Weights of a small transformer language model.
Architecture: no biases in attention or MLP, untied embeddings.
Training: 322M tokens, 9821 steps.
MLP neurons of a small language model. Each row is named by its layer, matrix (gate and up: input weights) and neuron, and shows model dimensions 0-148. Each number is 128 + 24 x the weight over its row's rms, rounded and kept within 0 to 255. Numbers have three digits each. A neuron's up and down rows have the sign that makes its largest values positive.
A block is one neuron, or neurons of one layer that tend to fire together. After each block is what it responds to, as a language model described it from the Wikipedia text at the highest values.

L3.gate17:131147134106115134178143125126108125120110126135088129092096142122140138188151115132144099144114142094127145152100114109133149141099113121129157150141132111094141124104124135067085163092122155150100131125102149116127110079111150074096130135117163176148136084155090113091143128164182158141107121146159156117083097122128160082100171106103156093156106135130138174144117122119125099138110114108114157136169105110119153138130123121119118112135129113130
L3.up17:110105102134086126174123125158100185158117125157111101164117124172132133133128086145083107145120143137116068157087110129105136103114143113117127153142100141088137143151179146144123104119168129165152147117130177121173123125143163100133134159108118120079127106124127119141075079170148142110129120117099127077140128108106100126115120129146111147137154144115155188107141122096107129133111095155130184157114120148125128152106085111132136115165100090099
Description: Fires on "of" after quantity words, strongest in "one of the…" praise (one of the best, one of the earliest), also each/some/most/many of.

L5.gate14:111119119159161154131147114143124076094148132099108078138128112130094114135116087110134107175121137127182141107097159122161146133133113141118111132142133076163143156149143124158090142142124126127098089145117192119140135047094135149157133120130083100096133117139138134144152135136169088147153094141123152144141121134141117114124119142136102093105117104143081143151128142126077174142121109144158113114160136170114119131152069088132131102131128120120
L5.up14:143119160148127129129138083171121131135152106143099127135129124147095167159155118131139140170178138103138119130093125109163123112126158143122127141135148131126170120151133078153115150116119125174116075108120092121132141100124103113150155101145120094148129141149097110182153133116157116123134145150140122109126128134139194132142154113121139145162082151108139120111121134064128101133165103137135133163157122101102107096127098126140144069110135147124
L5.gate75:161131113156119138110164154107130130117124162073116135126124131111128092128170120131134100114120150118111155133147110173122131136152107139145125154148101125134093101110122173113131154142148077131062114105112142104150159112137139098125119127095149093144153096104151119155141113134117127151116071101138124144123154104134096131115160110138148125155117097139135127124145100161143087108123125131144111125131140197135106084126108139098139131144147073206
L5.up75:124135146139143141122110152115134116152114108093126140148094138174118150112138120105124121158121116153099132111134151141116133110100133160144133146132137134133099133105126127138129149135130099087129119130108133130164144154126152095139133111134144151107161112144122131152106135108119140180138100151112144143100116133139144140110149155165141175114118109170115127085139144116140094094141123129076142124128133134117164177128210170073105121066111122138
L5.gate203:180118109126131155133140120097148142199139130139125172097102161197158094123106133147136104138157096068167127133104113138133125164165124129145127160165098129112100124111158122093128132128161097135124135095128125140112109097148179125085153134162140108161082127137123129120128147144117110133109110126095146140130112137152172128160100131104116141143177128200111121119120135123112098150139145099153128103148093116149133128146109148106154157111079142139
L5.up203:129090083096104101127136111085135129091139125145102139174108172133135170094115101109144154148190137137158138141138087125132157142146129122138103115131091140132128093097095108136125149146124090145103127111150134121095100147178131130114142134175115121120120116097144145126104085147116119075136085085133142101130135126142179141092107140106134134175099129218095151129115158147165100145122113137138116082132096141114143135110179137151117116146073177127
L5.gate302:157103091186114121131125096083164128112121129124175088115139147110138177117130139128137140109099144094153146130116127118108163116113127160138100196128142102128104107136111134175132104138126135148131154162124117134087142110135142181116125141172168112084121150164113135137102150132117096137118143108163165132124105169167148080125116136139119108110155175151070093118099143111153127108138124141138132163134147132133151135133112121129112182130170159133
L5.up302:112145155131118160122111116121113149135165127125135131158110101093141135137138115090158113165159139077142145113153127199134137100139118123145074126110104139110127153144163127114160143159126110162125116125096116156132085157122122179140146153116148132102129160140103138125162163136199105139130122137127132117133150085117137137109169102099123174140144128118116163087143140156128108140117132140122175163170122167129155175070149128091115130108125099122
L5.gate358:132126096114126131146092121081136112154136154108099148106152128143145144120133154130136090145100146139117165145105105149110139137157132145133094131115144135144132106107127134094133147159097151110099128120119081098102137114129133114158101162159136148134121186148113106164154129177081140126117119115120180166124139136097094100135184133112110127135111104101147130127164120157112114121097098154127103137114127155133137116115107133114136134133144133156
L5.up358:112125140150124093123149105078122155143132084097133096199100106158150096148129137116136141117153142107110127089117151114161093115145112113116134144111152110105148096123134168109131136157109111132124153114145105137179089102123083090110106106156121174138145159097142135120134130140136091129096107149150135108134145098201141118116152137139114149174091136123161130110136085133106090102120115116111156117161167169146150162170156107101141111148152115124
L5.gate751:123117086167128154128137100122135156132158112125143094094128107110148092135142126081116132160134107125145156123128132107122155135102079178113115114121089088167136095113154093114168104140155154142104103118140162100146123133110198166170116153143074138133147140155083103124132129117083114114125127121089132109114119091150118142125149111150135134090122110103104127146144107125096120119135165121114137116108078190127129133147134107144123157105076113139
L5.up751:128102111089124064119139209133146127163146087105136135096115134138128155126157142113177175126093108136152125150137138162142139132134090134128137109134118130181121116151090117147155092093111130128142108141136136132114140152175137129135113124123137118169120170161131096132069118086158117112123158100109138135158135130081109143128099147136099123133143118153126130148141100145125127128128155116139104149142156185122161094121134139141127147144109124169
L5.gate888:160124122150130156105147119117141131121097076124197126154081142152131143094142124167141108125102138140140108110122139129095115163116118145170098160162136108160137137117092137153136133103139112134128122087126120132099141156113112084162153136130104123113118147141135131137096133175202133129113167132104167118092127147122188135140135156140151114152132120128126138112102136115123120149147108109104185168130135111122169136168121110122092150153136164130
L5.up888:125110075108109106129163127155122123126136115136123089163151095119170133084127121154122143088142140138102135119128130106099149144130152134161155141129128115167130117113137116075162168110164101080159170093099121177152088145122146138082147114179143150090096136128155146127110153102151159103089125134109136141141102130161115128168102117144119134133124140121114099099150126135154089140141139128110135149148101138121127136102125110119084139129106129142
L5.gate1027:128134115091102105122160137112151197160131111151103119080143120106126131099140093111166105121111160114160122123124115118094143133111139147107125123141105113115115078111136141165118117125106115173089096127127140130158138058152179165140127126125152154106104154097139133122110148148114101144114118160142143156138160107124161124141086128132121088106091111145092135084117133131123106122153117088094126066124149166134117104092117150135139161113091148118
L5.up1027:117143122164130154114157173133150161144180116107117085137111098160129146146092087137123135141117182160135162084133113127117107125126150122132137102167125159147091079096142134123132115131142117153130121122091111198110155138143135152126121132136071201104085148165104127149123135152153080129143118139132127100133116131138180112147119155108112142148113162184118161175116135155153128121141130160075175145115097134113124104131140087103134105143163166145
Description: Hyphen-plus-first-letter tokens starting the second part of a compound, mostly "-f" (drug-free, twenty-fifth, quarter-finals); also joining "and" or "&".

L7.gate34:140142121145126154132162136107107089145183171146109096125126094153124109134156098121129108160154118129139107109130138142121116109104150114143119110114136084104116166124160095157119133135122083138081131156122137159138116064125144137100136128139119145186149129114102221146160102124159125153172154160137149125094126090113144140128115126147137081122156141148110140118115140123118124124142131104116158109122147129101111140147112149121084138144088126115
L7.up34:112101138162098134132141130102082106150145163147143124126144163112177145132102116129120146115113106145109168107129143113118145134129140138118100115118087112158124145122083133148128139100130090141106153154126131179127123136128126141128157166146162119124141068155088152133141113130107108142146133134134138133110181152128177135143152103107125167101156103100116135091177143099139156159142127140164103079100163142136096131154104133104164153127125132149
L7.gate174:151151102136146130141119135106122117089180131124099167162079151093075093129126118144097134114112116100122107135162097125137190128124134117143145156132109116166123130100151132168136144116130120094116137143128121096155157132127128158104125119099153134099128149157081123101188109161110141143131091156121173116093103139125114092133130141169117116110119131159098135123130125125132097109153128117114171105157119153122147110184100146130128110156140130154
L7.up174:170159120101150113145135173126112154186130110119142108135130130142149107124098111157121130125152136111128136081125130175147163141149125136133120127102120136126119097122135106133075145135176101090141111120151083127107133096151127119116105141082130156173138116158133141096095169112090130095086116159118132082095151111129067109117098133158158135104121101120132120101115087129187132130101116113147144159095149115122134188091115114144106115104081095120
L7.gate239:124095115136144154165143124116111163151124159157116109129109141124074117121156152142138158169156157146112099137119149198098114152137123140140135148131114114108144117093112126153140147114112092160092138113144089089072134064085137123127128143139183116118150146164090120124171114108148109145102086135133116080093124121104118157153158096106157088141110132121125111126083140140123110103144108111118130119106118125115083096120148141101112177130135165124
L7.up239:110140141152090137103104102136090103129126145111106173135156108125112091132171126143143125179139155100152126101145082179171149147101154172131183122127133119165100145161164116116131171171110115136170138135062123117058125113130129123093117121122118074114121170181128121075133125125146128142161119118131158141090105104115131128123120085094087151106106144143108102154105096153125114127115124119124099126152147121133145104137121152112121124111130160098
L7.gate269:144157114139129132119114146149135121116138130121136134143153094154077134134148133076137146137120145128145138106099142137177136146104110134145109136117147142118136157183113144153100185117136103115106113094107116120077108141163153138082177111144124138131128116137051131120120143142120124138124129148129174101127116125140142136127143127150147120126138103120100125177105109182121155129146122182148126123156122131123100114137112110129146140101115136131
L7.up269:103159104181191110114155080115079155139143149082136130131141114080161098123158146136150130093152113169118136184164145097127125128146145107140147149188108126099167126084120153124133157101125117124096175100125131123162136131125109162137114102127161100142160098110126113095124075133130113087126160137143144129129142088159141163076067101068092145142099135119120150085148102108124103100097089107112099090118144142138153142190129146148117116103120095147
L7.gate440:064133102145124085127134186126122115106125156091129115136132138095104112098119139129160103135115140097121136133128147112135128139115108136130158144119123086132099135116124112151134159113143122154155114116160134112151143099146137081113142152138120112095144127135091129155167103118116120141114078134144139135152152155135099146116146133105094146143141122094112138134144155107125087115129128121115117149093101107153129100124136121134071135121114139137
L7.up440:121133139110089163136092124125146125133122127123130129167112104093110135121103126156122150152121121136149083147104131136117131141112145127113106151160127128148136144098086156122137123148103165086114161112133145116175108117117138087109174144145148111112134149115107138170179112117164154145163094153119137150137146132094120112143117140153106125147131158116126093143156136137154136141147105107079173138100123118104082121141130178146082150163082108100
L7.gate688:125161147127147152129138108124125166112162130087095174104163140101128107126167118133064147132114135126141169146140107173124116118148152184123143142140088122121133110080125123135153127099147102104070131116145144124129131097086143139139155134120117109148106105139061130087111119157139124146114085094163162139077111154095144082107155128148124098150103138156102120157105143130098075110115118132142153146136098160151148081130153138108133131100129143100
L7.up688:132071099185127129121136115145097155082122102128118118125153127101146122142145102107100141126133098133164106127125127160147148095116133140112126149172116149175108114108095130104149052141133092146111137101127178152080078127080171157115133130103140090143160103126118120104149141142101125104093100132131130181108140122133181140138124138128089144102118126099138131134128101094134126139114112148160144151118134137127119145139101117116146113133126129134
L7.gate910:109131162116141160111130176100121141116148157166115120124139134119103084157136142124140128116138103146121098163146145152106136107139103147150146124172105115162107102138085139133156148127130151138093131143141086153149137106121105148104109118140117145165094142104098139130097148124115123166168162128121103149115121118125125156159098114135115112158139127133095153165155142098108095168146126121140156113123084115140111139165099143186124136190122127156
L7.up910:126123097123154129151137102102130087143157152129098174128146139134096156125125123109113113098104098165127102122100187130129121136155096113144127160130124139117123159161129139107143132128099114144132120156103138094133141105124063151153167161113157109119160091088069132126143171099132116104132128114126145146059149107148104155137108167155137147133135109124105111111170115145114091068111141153079169153106081151147138127147139116128108082168147137152
L7.gate1097:188115106177110127151129163110126116139180125144112116097141086166142103157123093135144125155141158138114127192145134174114111130126159161140086142114106146120116112121125148092110110152123106144125080142107165150128127144126128132132088146132091149175097115148072162137105138147118122167108098117132212159085143115114107099144126152176095123152165108174114145152082147150120108131145105142154125126126123173144145152132118173103151155067140138149
L7.up1097:100168159111133143115159100135164144156114125091116147141129099154099122140110134105130096127168099095124092134118139109099154087103132109129160118123149112127183146124162081103143123142148089134113108138126105096115158143137072137101129116131172106103149140108125151113120103143151179105121119170084117134126083139124175084115101124138148090102136136052083090094160155139108167072082138103101114122152114133103132136125116170129123133192100111116
Description: Ordinals, superlatives and only or one right after "the", ranking something, as in the first Belizean, the third rookie, the most valuable player.

L3.gate0:157144085133157088136142147137102085152134100074140114130127111079102138131127110098159131149147167124121139147059139100143107137107162138165115134110090119110080115156152167102145134146135129091155147113120149143115081084117131122096085177142139108094136155102131126148181140127144149065148076118121141160108114147191112110146116119146152111112143127155097149146142140106150093074123112126121079156101069141107125138107116092141133171109131123174
L3.up0:124131115116109144128167143105186140140130115133117121090133157125120120118096145147107128119147099168128140166096147120170161169119127124102127110117143107143116106086107125123157113153126104156110104113110131145158133098185124114128117143127114142171139136126145123163135117149120080114159134119161118121149149125116124120075124135150101137165138134145133088131131098125170131118116085125139119144180158099137164108127110168129163143147119117128
Description: Tokens joining a hyphen to the first letters of a compound's second part, as in double-decker, pre-set, user-defined, plus other mid-word pieces such as Nep and Bol.